config = dict(
    num_hidden_layers=13,
    hidden_size=512,
    num_attention_heads=4,
    num_key_value_heads=2,
    head_dim=128,
    intermediate_size=2048,
    vocab_size=22627,
    hidden_act='squared_relu',
    norm='rmsnorm',
    norm_place='pre',
    norm_eps=1e-05,
    positions='rope',
    rope_theta=10000.0,
    rope_fraction=1.0,
    qk_norm=True,
    attn_scale=0.0888,
    bias='none',
    tie_word_embeddings=False,
    parallel_block=False,
    extras=['capped logits'],
    init='normal',
    init_std_qkv=0.0271,
    init_std_o=0.0,
    init_std_up=0.0271,
    init_std_down=0.0,
    optimizer='muon_variant',
    learning_rate=0.012,
    lr_mult_qkv=0.5,
    lr_mult_o=0.643,
    beta1=0.95,
    lr_head=0.0069,
    max_grad_norm=1.0,
    warmup_steps=57,
    schedule='wsd',
    decay_fraction=0.778,
    decay_shape='sqrt',
    final_lr_fraction=0.0,
    batch_tokens=131072,
    max_seq_len=512,
    doc_mask=True,
    train_tokens=1396000000,
    max_steps=10651,
    dataset='wikipedia_en',
)
MLP neurons of a small language model. Each row is named by its layer, matrix (up: input weights) and neuron, and shows model dimensions 288-383. Each number is 200 + 40 x the weight over its row's rms, rounded and kept within 0 to 999.
After each neuron's rows, "fires on" lists the tokens most often at its 100 highest values on Wikipedia text that the model never trained on.

L4.up1780,210,195,219,234,185,217,155,214,177,166,224,157,166,189,223,187,206,261,215,251,197,221,199,258,188,202,192,155,203,135,219,131,198,126,271,209,184,266,277,213,198,232,247,183,146,182,180,199,121,253,261,249,183,216,277,197,126,220,239,218,119,195,232,148,169,241,199,217,123,156,168,235,245,218,134,160,217,192,192,180,198,269,203,182,262,201,205,129,194,184,188,178,177,224,213,198
fires on: " \"", "-", " '", " “"

L6.up1523,182,161,175,149,248,242,193,165,159,231,146,187,177,185,199,175,197,216,193,125,204,149,189,156,211,162,219,190,203,164,179,180,213,197,223,219,295,122,233,161,244,196,187,217,142,166,180,222,210,161,158,131,166,93,204,172,212,199,202,253,227,206,193,221,244,183,209,179,182,232,267,295,188,192,251,181,159,178,163,214,169,138,182,202,201,193,157,186,201,190,179,194,132,136,233,218
fires on: " |", "-", "–", " to", " St"

L4.up1177,224,228,161,133,178,176,247,165,122,190,154,168,115,210,203,218,173,238,220,147,146,235,117,220,201,215,240,201,219,176,142,167,144,114,231,235,213,200,277,179,255,187,235,202,263,133,244,219,257,133,169,213,216,125,296,233,189,209,230,276,177,165,181,198,231,250,244,239,125,130,257,161,212,167,176,178,249,262,202,218,272,170,241,287,189,218,221,172,166,193,211,104,215,171,206,144
fires on: " \"", "-"

L4.up1392,227,257,209,224,170,232,263,162,261,163,219,211,267,288,207,185,193,159,190,190,224,194,254,194,178,155,102,188,202,172,203,246,249,159,163,191,137,189,207,162,200,175,133,211,224,232,178,156,238,139,179,287,184,145,310,172,190,250,261,158,178,235,177,166,270,221,126,223,129,234,105,192,222,216,169,198,167,232,234,96,154,297,136,137,210,272,236,155,227,211,219,227,221,176,189,72
fires on: ",", " was", " is", " –"

L6.up1697,189,247,202,186,187,106,112,240,205,159,172,164,232,168,221,154,90,191,249,211,239,134,254,259,232,193,221,235,179,221,194,166,216,209,179,225,191,182,102,216,258,155,150,161,101,178,271,168,211,207,218,132,210,180,292,162,206,197,121,119,168,214,120,204,202,170,167,205,270,186,130,180,190,211,147,212,215,237,223,214,182,227,215,229,132,183,199,226,178,288,174,165,199,148,255,193
fires on: " |", ";", "|"

L6.up664,208,196,185,219,214,174,164,144,158,168,239,214,295,249,126,242,226,176,241,177,263,229,210,180,150,198,162,170,151,241,224,207,194,170,248,205,153,263,202,244,180,193,205,243,218,234,185,206,249,154,207,144,275,199,214,237,294,171,162,194,237,248,154,240,151,216,264,167,228,205,170,153,253,204,203,215,179,204,212,253,158,275,208,270,214,213,175,188,206,196,190,174,282,180,102,221
fires on: " and", "-", "/", " or", " the", "le"

L6.up1918,232,219,179,146,232,288,247,228,201,233,220,260,240,207,235,181,231,203,215,223,212,228,234,193,160,209,211,112,126,216,244,185,167,234,203,202,270,101,224,194,168,240,199,200,168,170,261,175,148,217,184,170,221,129,240,202,258,218,199,244,195,150,198,155,179,176,179,187,189,245,230,216,186,166,162,246,172,165,190,242,185,158,181,275,219,157,217,158,186,197,288,226,266,229,182,235
fires on: "s", "is", "as", "o", "es"

L6.up527,162,240,128,210,191,176,183,208,195,210,223,298,196,206,95,250,226,241,148,199,202,226,253,238,184,281,138,185,243,179,196,278,267,232,260,167,206,187,173,228,238,225,226,202,144,188,242,268,199,260,209,239,221,166,209,269,214,205,123,204,155,271,209,247,192,229,168,179,195,189,149,185,209,180,181,179,180,205,194,231,196,201,222,227,240,150,193,161,187,220,181,184,247,210,239,222
fires on: "in", "o", "oo"

L4.up1278,227,213,171,138,290,227,253,240,155,193,242,131,219,152,216,203,178,249,272,252,211,226,154,214,224,215,202,244,157,281,130,202,242,230,206,188,202,268,160,155,270,211,214,182,222,177,213,237,268,194,179,248,197,249,216,183,160,170,278,204,184,259,159,261,179,214,162,153,231,252,224,186,208,209,146,238,217,189,181,234,311,206,133,248,195,157,243,190,310,169,244,198,220,235,271,181
fires on: " (", " of", "y"

L6.up1314,175,261,242,250,191,132,160,192,232,167,210,230,230,168,180,122,235,222,247,155,235,200,192,180,151,211,169,175,193,229,238,184,198,196,188,228,181,166,194,207,246,153,136,238,250,189,200,187,167,201,159,276,139,148,179,218,215,242,236,168,249,175,126,252,177,217,129,247,170,252,168,260,249,211,237,153,179,195,218,165,207,251,174,178,238,179,168,224,247,193,209,198,141,185,269,143
fires on: ",", " \"", "-", " but", " But"

L6.up46,217,202,171,209,225,259,161,249,206,256,116,189,217,186,121,188,164,262,295,177,195,168,275,161,159,184,137,192,183,131,239,198,249,134,148,244,177,226,178,216,282,207,246,230,199,109,187,175,184,169,191,194,260,197,186,227,226,198,200,284,216,304,242,191,153,178,188,174,204,175,233,178,232,199,225,132,159,218,201,233,253,225,197,158,200,184,179,142,194,226,282,174,292,100,156,181
fires on: "-", "–", "{", "/", "^{["

L4.up1349,190,159,178,163,206,194,145,203,242,152,183,275,199,144,247,206,178,191,199,226,202,195,222,236,204,197,249,207,206,92,183,185,191,223,261,145,164,262,179,186,204,166,228,156,179,270,157,242,219,224,220,152,151,145,224,214,216,161,128,230,165,197,194,247,177,201,221,185,221,188,231,217,213,244,186,214,215,171,185,199,240,205,236,250,200,219,183,188,240,199,194,229,134,191,178,205
fires on: "\n", " American", " Saudi", " player"

L6.up1718,186,196,173,213,106,201,172,223,167,173,223,242,215,221,190,185,186,196,171,204,234,222,130,202,190,247,303,156,224,262,211,180,292,137,220,199,203,214,219,184,182,247,235,256,188,229,216,179,239,249,242,188,169,190,170,183,202,232,146,156,117,197,228,231,198,211,206,163,245,232,247,197,147,167,265,179,249,199,197,137,174,203,216,219,232,104,185,183,144,205,185,264,168,126,192,218
fires on: "/", " |", "-", " 3", " 1", " 17"

L4.up379,276,169,181,237,189,315,186,224,197,136,109,142,131,224,165,158,235,259,243,232,198,191,192,213,208,218,164,224,185,105,89,206,176,223,231,272,188,146,209,221,186,261,277,251,282,247,207,259,185,200,219,243,183,200,191,177,209,183,237,264,210,199,230,240,201,204,260,148,200,151,204,189,203,180,175,163,141,204,285,182,235,214,228,199,265,164,182,157,190,185,217,131,167,197,301,195
fires on: " the", "-", "'s", " its"

L4.up1661,284,165,155,176,289,245,232,240,236,217,248,273,267,234,190,193,237,255,223,208,246,206,176,172,156,134,211,223,199,223,192,200,191,217,246,149,180,216,192,197,177,155,215,161,189,218,191,149,171,183,148,151,194,162,141,214,161,278,138,111,238,226,210,202,247,184,270,196,238,234,203,202,246,196,242,235,222,207,230,195,207,230,227,249,186,150,225,247,286,186,223,183,267,202,183,312
fires on: "g", "st", " st", "pl", "St", "G"

L4.up158,219,223,215,167,270,186,96,170,174,205,200,170,178,168,180,190,215,226,186,154,197,181,225,192,151,235,249,135,147,144,167,267,155,140,198,199,133,218,174,222,204,220,173,257,158,242,211,221,195,118,226,148,220,187,296,221,172,246,234,196,193,200,247,200,208,180,166,227,225,159,176,251,203,195,274,197,218,214,193,89,184,191,246,230,178,129,164,132,234,173,314,255,222,213,215,216
fires on: " as", "\"", " |", "j", " ("

L4.up507,158,232,210,210,161,177,192,244,254,161,196,145,207,177,224,190,164,214,216,179,197,238,245,214,178,226,198,134,169,258,133,227,198,193,159,167,207,262,236,229,111,259,170,178,138,239,187,207,202,196,168,256,212,226,185,252,179,201,202,269,182,193,163,150,155,240,200,218,198,143,194,207,196,166,199,243,215,200,202,181,209,177,168,241,246,236,162,142,144,168,223,237,252,164,207,239
fires on: " for", " to", " in", "==", " by", " at"

L6.up1244,229,209,213,198,199,177,209,179,195,218,226,150,204,174,104,191,145,249,180,168,213,198,164,165,169,228,246,251,206,183,157,163,174,163,144,255,272,202,146,203,220,191,179,186,244,235,182,195,211,189,209,202,219,210,145,122,209,168,167,182,226,205,166,187,152,173,207,150,188,210,174,238,208,173,237,195,140,163,140,257,221,168,204,244,203,196,188,213,171,209,135,151,189,250,216,233
fires on: " a", "-", " an", " by", " age", "op"

L4.up1237,215,241,137,214,169,218,255,244,245,148,189,179,185,184,136,231,243,189,224,251,195,196,183,234,187,190,169,229,219,201,173,194,212,142,177,201,145,248,197,185,230,186,174,162,243,250,229,227,191,170,159,224,240,236,214,180,175,139,190,288,225,240,180,206,175,214,195,157,240,235,199,235,248,170,216,183,190,149,221,273,280,146,172,265,159,186,206,172,266,245,199,174,238,219,207,244
fires on: " of", " end", " am", " off", " Am", " Cross"

L6.up93,163,225,131,215,171,228,243,178,256,166,254,225,225,170,186,169,224,238,152,258,195,218,79,226,223,192,238,202,189,247,133,224,236,209,199,272,200,203,153,170,253,225,150,238,198,217,252,192,264,210,176,108,159,214,207,140,228,209,177,222,202,245,145,211,225,264,197,130,212,158,240,264,223,241,198,138,146,167,214,238,288,182,220,230,148,222,196,240,229,167,196,206,285,199,117,238
fires on: " is", " by", "-", " currently", " |", "See"

L6.up1566,215,211,108,225,127,166,247,149,229,209,171,279,177,221,171,161,210,180,176,188,243,205,134,280,190,192,176,157,154,229,161,231,257,140,197,188,300,238,222,207,229,196,189,204,244,175,244,166,242,213,179,255,199,192,209,154,222,213,144,196,184,197,164,182,247,276,283,217,256,189,237,178,222,228,295,211,190,203,263,204,195,223,217,270,164,160,188,148,231,200,194,213,183,164,206,174
fires on: "-", " English", " School"

L4.up1345,209,275,145,265,198,187,147,173,206,190,197,191,234,206,203,172,185,170,201,200,224,196,157,190,235,196,176,216,144,108,236,229,136,210,147,136,116,170,212,156,147,171,211,252,164,256,157,188,228,104,153,221,148,204,267,222,224,131,145,258,199,235,235,199,264,215,163,191,179,189,179,213,199,277,178,221,192,180,254,206,249,215,188,131,241,271,187,128,197,233,335,192,191,209,221,243
fires on: " of", " Sir", " to", " was", " grandfather", ","

L4.up600,206,209,163,178,242,232,223,226,176,233,158,220,121,187,213,168,81,199,257,196,249,226,202,202,184,207,170,120,223,152,231,188,231,242,238,182,205,136,243,232,258,250,132,250,205,217,222,199,180,180,191,199,175,196,145,200,246,248,246,174,129,266,240,181,178,151,234,182,266,245,186,205,201,152,204,226,129,185,125,147,208,199,216,230,184,236,242,190,169,191,194,195,227,190,142,194
fires on: " St", "st", "St", " st", " sc"

L4.up1193,125,184,228,208,160,196,231,171,167,203,147,199,194,202,191,162,234,227,150,237,206,217,240,194,267,202,175,239,173,151,172,185,144,161,140,186,130,270,164,210,157,238,200,192,154,232,214,203,162,218,220,193,181,156,182,257,205,210,250,207,118,187,173,177,240,126,272,223,217,196,199,180,203,176,242,224,125,219,183,155,152,335,279,253,196,202,201,169,159,218,194,237,217,142,201,197
fires on: " |", "–", "A"

L6.up1780,181,207,247,157,177,186,240,209,205,189,224,247,260,210,197,150,233,287,167,292,118,226,158,180,278,169,156,205,173,254,155,202,209,186,199,128,101,251,182,199,168,245,231,221,215,193,221,196,169,142,176,210,171,140,181,312,244,257,219,270,168,173,180,183,178,212,220,310,246,225,234,190,133,187,235,230,267,193,191,257,152,160,221,270,206,182,189,185,161,193,190,166,188,207,160,213
fires on: " |", " in", "p", " +"

L6.up147,213,256,153,163,230,174,129,145,177,226,138,151,192,244,181,185,148,169,299,213,211,204,203,265,238,244,177,163,199,164,222,155,233,183,194,233,217,204,266,208,161,166,250,180,200,249,186,227,213,237,197,167,200,177,148,236,182,205,267,111,259,210,117,206,211,238,209,208,228,236,244,160,210,231,317,186,211,270,170,220,229,104,189,145,286,204,204,178,211,155,217,267,246,232,210,237
fires on: ".", "-", "’", ",", " and"

L4.up1284,204,215,236,169,179,226,210,168,171,190,193,187,163,162,139,239,238,168,119,143,206,207,151,227,179,182,191,167,178,239,200,209,189,226,162,234,205,162,186,137,200,238,214,203,72,178,182,236,213,185,226,243,213,179,198,171,262,204,175,137,288,270,151,264,175,159,228,120,138,194,200,214,243,195,176,226,139,288,162,139,227,207,144,258,217,166,175,213,169,160,199,164,248,260,194,189
fires on: " first", " debut", "un", " Dun", " for", " |"

L4.up1812,214,232,205,188,153,197,186,144,161,173,207,256,192,157,218,149,235,161,212,169,180,204,203,205,212,179,265,189,143,115,248,153,209,161,229,194,217,246,219,173,182,223,215,256,150,251,219,220,170,156,198,167,293,158,205,171,186,241,205,143,177,211,169,280,250,250,236,215,198,148,123,179,217,222,282,219,168,207,171,189,144,211,132,234,190,229,160,160,176,215,237,175,144,125,133,165
fires on: " \"", "\"", " DF"

L4.up1759,156,171,195,226,180,176,233,152,208,212,300,265,201,174,251,86,184,245,157,171,196,150,240,136,247,191,206,141,260,143,219,212,206,190,168,142,181,217,197,219,185,235,172,259,187,196,181,149,231,229,208,176,200,227,122,259,178,209,159,205,213,235,88,128,216,167,165,150,205,137,204,213,152,216,206,175,152,249,202,221,206,250,203,229,297,165,247,227,244,256,226,144,266,299,234,206
fires on: "\n", "om", " Central", "In"

L6.up390,198,211,155,281,288,185,177,263,243,137,127,271,196,161,220,245,201,189,211,169,179,269,216,168,210,183,136,229,224,187,236,201,269,260,214,146,260,209,204,131,209,223,227,215,190,184,114,212,217,258,148,196,168,186,206,246,190,191,173,237,234,210,170,156,160,136,176,131,194,200,203,243,275,221,211,231,222,248,241,242,219,228,177,176,243,175,277,158,177,187,148,183,223,197,227,198
fires on: " to", " of", "-", " each"

L6.up1292,200,226,261,210,118,158,167,253,221,186,271,111,245,174,118,129,166,237,225,195,181,221,209,241,168,257,108,204,218,230,210,180,175,197,202,164,290,227,129,234,195,274,233,153,158,153,164,204,131,211,189,213,266,168,167,147,238,153,205,211,267,204,216,219,128,164,200,156,173,174,130,209,174,253,201,203,183,231,160,222,237,142,164,230,234,229,272,216,167,238,253,155,155,191,243,205
fires on: " in", " on", " ;", " by", " from"

L6.up161,168,213,185,233,204,280,156,196,143,230,200,211,240,200,163,209,206,157,217,123,197,231,132,186,207,155,189,274,228,186,221,145,234,159,144,140,271,283,206,212,245,201,274,180,188,209,202,152,256,169,159,168,188,128,128,209,241,205,148,185,223,222,268,178,266,132,190,196,121,233,255,129,228,230,213,219,240,176,179,284,223,204,214,251,229,165,222,206,186,208,175,121,182,176,207,208
fires on: " to", " for", "–", " a", " on"

L6.up1837,188,170,203,199,145,232,212,150,228,144,200,178,221,218,214,229,272,189,155,201,284,212,218,219,174,156,199,134,219,211,187,181,166,217,209,226,258,242,232,170,172,235,311,212,218,237,218,220,233,205,230,270,181,108,248,175,200,189,270,260,247,228,162,173,195,243,250,228,226,199,202,168,215,240,106,255,184,206,234,140,144,198,155,207,200,202,248,263,218,143,204,175,196,231,190,152
fires on: " of", " for", " the", " |"

L6.up397,247,212,124,138,121,232,184,154,191,247,238,257,261,202,184,147,228,164,157,243,250,204,145,180,280,221,150,177,224,228,168,220,233,144,173,260,158,141,235,149,145,266,126,257,209,261,131,182,198,206,159,229,180,197,239,213,147,178,238,211,225,292,174,232,231,236,186,171,180,189,214,230,259,178,199,235,209,226,268,146,172,192,236,169,185,244,125,147,242,137,169,219,152,202,168,232
fires on: " is", " example", " was", " include", " were", ","

L4.up1320,239,173,212,209,167,182,152,199,219,198,148,243,209,235,191,188,159,265,202,250,232,152,163,126,171,153,197,183,216,170,136,183,193,130,187,160,158,169,240,237,151,222,122,184,151,239,194,210,224,152,259,242,93,211,202,274,177,217,220,196,197,262,195,174,157,222,163,279,216,186,124,221,224,263,138,203,217,170,312,236,249,202,267,195,255,203,205,187,202,200,323,182,221,252,124,215
fires on: " of", " to", " than", ":", " information", "oss"

L6.up172,230,199,207,158,222,199,252,206,262,240,154,195,164,214,208,161,207,125,316,70,234,192,215,145,223,187,202,251,193,228,203,198,213,207,186,218,169,134,212,157,180,103,214,199,159,137,212,172,197,204,254,136,220,178,205,164,219,218,258,196,230,210,236,172,154,186,171,224,203,146,180,284,207,124,234,230,196,196,225,194,159,264,151,153,217,207,209,167,250,332,230,247,179,173,134,205
fires on: " is", "|", "k"

L4.up1257,220,202,208,206,147,230,222,242,183,229,183,156,164,228,214,217,185,140,200,203,262,154,207,167,179,173,192,215,264,171,202,204,293,215,246,232,180,264,178,200,192,161,173,228,216,197,216,180,163,163,173,200,189,153,243,167,320,217,204,198,180,196,175,165,148,256,251,158,235,242,215,160,200,199,183,184,231,179,265,194,201,188,167,259,256,231,233,238,277,208,102,215,125,126,244,189
fires on: ",", " One", " Kingdom", ":"

L6.up1198,136,198,179,183,170,178,146,255,145,237,178,264,195,169,155,143,167,199,159,195,194,214,179,245,192,206,161,201,223,139,164,232,218,240,179,253,143,194,207,165,162,254,248,220,142,163,248,167,163,222,162,219,258,161,175,276,207,180,144,257,139,242,122,174,183,210,226,233,166,267,158,242,220,251,189,204,213,206,217,323,101,170,194,257,243,127,143,214,238,201,193,219,300,274,231,172
fires on: " able", " co", " sp", " e", " re", "o"

L6.up42,241,217,163,236,220,227,174,106,182,211,196,234,202,192,135,226,180,174,244,192,270,196,226,166,217,172,176,176,198,132,174,206,239,121,201,244,280,204,278,258,261,203,214,223,188,171,200,222,206,156,188,175,134,225,76,236,240,109,156,263,135,204,162,196,233,206,184,234,222,221,138,183,256,126,240,200,166,247,151,228,192,158,204,236,197,193,181,158,216,232,180,158,168,277,225,271
fires on: "-", ".", "–", "|"

L6.up1236,177,202,187,204,229,177,189,117,169,245,231,186,253,214,194,199,149,189,160,167,174,196,175,120,210,176,162,209,201,165,239,199,171,175,200,176,206,232,212,299,219,152,196,260,166,148,189,154,289,116,200,204,246,199,183,250,188,208,177,174,223,204,222,168,296,161,171,161,255,168,122,163,283,226,209,247,183,221,217,204,268,199,237,199,159,224,180,218,125,178,135,132,290,212,217,222
fires on: " in", " were", " had", " In"

L6.up1243,241,205,177,161,207,233,170,205,203,275,172,184,165,222,181,186,200,237,193,208,283,215,170,267,152,180,239,245,221,79,140,249,175,228,212,215,180,219,201,179,203,177,169,214,182,255,181,268,190,170,232,168,183,211,206,176,213,157,172,253,194,235,214,233,136,171,206,201,191,224,250,211,179,182,158,271,255,169,236,149,231,196,124,144,240,113,223,248,151,201,208,208,244,208,151,217
fires on: " R", " re", "R", " r", "r"

L6.up1799,241,268,131,274,181,185,171,204,284,194,188,187,220,229,195,225,276,178,252,129,134,195,206,178,145,200,207,234,202,245,236,218,203,264,184,190,217,171,117,174,264,190,234,179,133,133,189,238,221,187,222,170,219,221,187,206,261,253,141,199,235,135,237,206,219,254,198,270,214,135,157,264,219,272,251,214,233,196,220,180,278,164,189,212,262,179,167,161,231,239,199,247,212,207,206,226
fires on: " a", " was", " is", " released", " –"

L6.up512,256,190,127,148,158,276,175,220,248,138,177,217,291,217,208,209,139,230,122,207,160,257,211,237,176,205,164,220,213,186,204,227,225,296,182,181,242,256,226,154,269,241,214,242,174,114,224,218,208,236,199,183,144,239,264,206,185,177,238,209,201,198,107,269,202,217,174,236,197,189,291,189,229,248,178,230,213,233,165,198,202,273,237,217,151,193,176,177,186,200,223,189,225,182,216,132
fires on: "-", " in", " to"

L6.up1279,164,223,204,190,186,251,164,196,189,178,132,247,175,176,249,182,187,207,195,229,236,239,236,205,186,209,275,168,196,190,147,212,294,169,279,232,148,163,205,258,160,225,206,197,197,168,230,237,194,210,141,206,231,190,202,210,200,219,168,233,203,219,172,192,277,151,188,177,207,165,227,181,155,238,183,243,162,181,196,158,280,123,153,75,174,161,199,167,166,170,216,249,155,195,230,198
fires on: " War", " Par", "Star", "-", " service"

L4.up866,261,159,262,148,184,191,141,221,177,212,186,203,120,119,184,181,204,201,180,191,160,275,194,213,164,227,231,214,221,230,165,231,192,234,143,110,193,227,211,182,197,243,196,234,190,226,211,162,200,189,230,196,215,180,196,165,206,237,120,179,253,221,242,158,151,232,251,188,317,212,188,185,217,169,230,261,218,158,262,126,192,189,170,250,198,247,183,161,253,143,249,178,225,201,89,255
fires on: " St", "st", "St", " st", " Dest"

L6.up1143,174,187,191,157,125,217,195,182,228,219,186,239,219,199,188,158,183,161,156,253,183,199,182,168,262,210,239,144,156,177,203,229,205,119,221,78,176,210,114,161,241,167,219,181,163,150,190,207,243,134,114,193,194,199,190,225,190,159,200,180,199,211,218,192,182,217,148,250,178,205,257,112,150,225,209,213,202,298,172,283,262,194,191,217,221,263,192,234,251,219,156,201,254,118,204,187
fires on: " and", " In", " in"

L6.up50,150,252,264,203,257,214,150,232,226,224,207,167,180,262,191,154,184,118,172,257,194,211,267,195,234,196,246,121,164,228,183,277,223,165,163,194,154,189,145,246,157,211,119,286,144,167,246,186,209,161,154,225,184,181,183,205,128,89,132,259,213,205,202,236,198,217,200,183,233,183,189,154,132,248,226,258,148,134,119,247,260,213,241,203,199,189,194,235,261,174,222,240,221,247,112,198
fires on: " and", " his", " −", " |", "'s"

L6.up1237,148,192,208,185,248,226,211,180,244,177,182,212,224,200,120,106,267,205,213,151,234,164,191,206,207,202,210,197,249,219,157,205,157,199,246,167,121,264,211,212,238,153,161,215,187,190,199,89,202,151,143,172,198,225,188,288,147,222,149,243,147,148,214,126,224,119,210,243,272,212,166,193,213,200,245,220,191,187,133,174,208,205,183,278,120,216,172,237,199,213,185,185,199,205,175,172
fires on: " in", " and", " were", " had", " |", " was"

L4.up1933,197,186,139,193,145,199,169,201,218,208,225,222,130,176,146,121,228,255,189,199,181,228,218,225,113,220,234,245,171,263,306,238,184,140,210,244,143,228,181,165,259,192,227,208,182,238,237,220,213,254,292,213,189,171,237,211,185,243,206,195,252,171,233,151,218,223,170,288,199,223,191,205,227,236,175,178,156,313,206,165,256,247,178,213,218,181,234,236,235,165,206,177,209,251,215,202
fires on: ",", " that", " and", " but"

L6.up1358,189,210,115,201,202,175,110,228,129,185,229,202,217,233,133,225,171,174,124,160,230,219,179,174,210,234,157,241,177,213,200,240,273,180,153,203,216,224,130,228,249,208,241,200,150,216,180,162,168,258,191,258,228,216,209,193,207,189,197,203,172,191,244,205,188,205,163,222,215,292,153,231,246,259,238,226,228,235,273,272,267,199,221,182,305,175,269,167,234,179,223,261,120,219,215,248
fires on: " of", " (", " to", " I", " for", " in"

L4.up384,173,214,243,199,93,208,190,170,198,204,202,179,159,203,237,228,116,294,170,140,224,176,218,258,206,224,157,181,148,179,108,172,165,182,197,239,250,181,181,202,217,144,197,193,174,126,141,206,209,226,139,201,183,219,154,238,186,233,152,235,234,244,150,263,270,215,134,218,177,203,229,233,138,207,146,172,120,199,232,228,239,187,162,212,185,198,212,257,177,132,244,216,219,225,199,201
fires on: "-", " Ber", " Ar", "ab", " Bor", "or"

L6.up1164,194,223,224,185,198,150,152,178,235,225,264,199,192,173,201,208,162,191,224,166,199,231,183,197,160,175,198,138,208,190,200,218,241,232,281,212,193,227,149,274,203,180,195,191,164,177,168,228,220,181,205,206,197,200,215,258,244,177,204,204,228,186,143,193,183,182,220,239,197,218,126,185,204,214,198,241,171,247,156,210,216,98,212,180,213,229,205,216,228,189,201,286,186,203,258,185
fires on: " and", " to", " of", "-", " while", "."

L6.up1999,224,171,183,205,278,262,254,214,225,240,189,144,222,132,209,192,154,214,215,185,229,261,182,215,307,238,189,188,211,181,224,206,215,202,186,279,176,181,268,214,206,184,151,165,153,169,221,157,224,236,263,82,218,183,218,164,157,172,214,204,202,278,190,284,199,260,199,235,196,179,214,166,210,260,224,217,188,175,136,211,233,169,178,226,211,138,200,181,215,216,221,218,229,213,202,189
fires on: " ("

L6.up304,168,174,147,232,147,219,115,174,174,159,246,244,243,170,215,146,180,213,175,183,225,219,223,243,230,212,242,229,209,205,254,189,217,150,168,218,192,237,110,188,209,188,238,198,132,247,264,180,207,211,184,146,176,220,224,180,167,245,150,123,198,240,127,184,174,126,240,212,252,171,176,164,205,187,234,215,174,181,209,150,158,207,224,227,133,182,211,234,69,226,173,264,251,103,224,199
fires on: " |"

L6.up1796,305,188,230,178,228,229,252,211,192,187,146,161,101,205,238,171,155,209,242,160,222,246,194,278,207,161,130,185,167,255,227,191,159,181,138,191,200,285,158,159,226,240,282,290,153,231,197,170,220,159,163,233,198,184,134,157,149,230,201,207,199,199,233,230,166,246,241,192,214,262,189,192,138,173,119,263,245,240,249,213,259,288,183,232,217,204,170,206,231,208,160,203,194,185,301,224
fires on: ",", " addition", " of", " 17", " 20"

L4.up1983,220,190,171,90,284,197,155,200,251,185,204,252,168,197,223,219,188,281,199,223,213,195,157,141,171,160,184,184,209,178,202,176,208,155,213,185,268,185,193,220,194,153,193,204,244,197,167,214,197,184,213,203,172,195,317,202,129,240,187,250,173,148,144,208,296,197,233,275,216,235,202,161,288,155,224,168,199,194,208,151,168,156,170,233,271,176,127,90,136,186,223,187,261,275,217,192
fires on: "ar", "an", "-", "is", "rt"

L6.up1300,185,247,228,188,192,194,194,231,198,165,166,205,201,165,162,186,251,190,186,150,139,247,112,163,244,156,185,227,238,197,159,236,204,220,214,226,42,136,242,168,283,259,212,170,166,208,193,248,245,172,157,198,171,206,212,239,213,151,157,214,169,183,224,189,206,132,121,235,213,199,179,176,235,209,200,252,236,157,147,236,238,222,216,147,221,199,112,195,203,196,190,187,210,194,148,200
fires on: ":", " –", " :", "...", "?"

L6.up2017,212,190,185,198,242,205,205,153,195,204,154,207,276,224,193,139,96,178,176,201,189,227,147,178,189,156,185,198,167,236,229,202,161,186,293,229,169,162,183,261,250,179,200,195,213,237,259,205,276,190,219,224,228,140,175,192,159,196,242,199,227,238,190,242,187,189,174,143,123,140,220,129,154,216,250,216,185,271,259,237,253,214,261,249,179,192,189,211,216,111,241,224,215,194,171,79
fires on: " later", "-", " to", " since", " in", " now"

L6.up1690,281,227,226,168,209,241,218,256,247,271,157,163,176,147,250,77,259,241,278,151,197,252,269,163,216,229,199,209,194,196,234,167,226,258,184,163,201,240,163,175,239,200,212,221,241,168,191,138,213,243,211,192,174,236,252,147,166,168,280,206,225,258,227,231,184,227,233,230,169,165,172,157,231,259,184,198,204,171,99,209,239,160,114,253,161,248,206,147,252,262,233,155,145,176,250,220
fires on: " (", "\"", " –", " for", " debut", " with"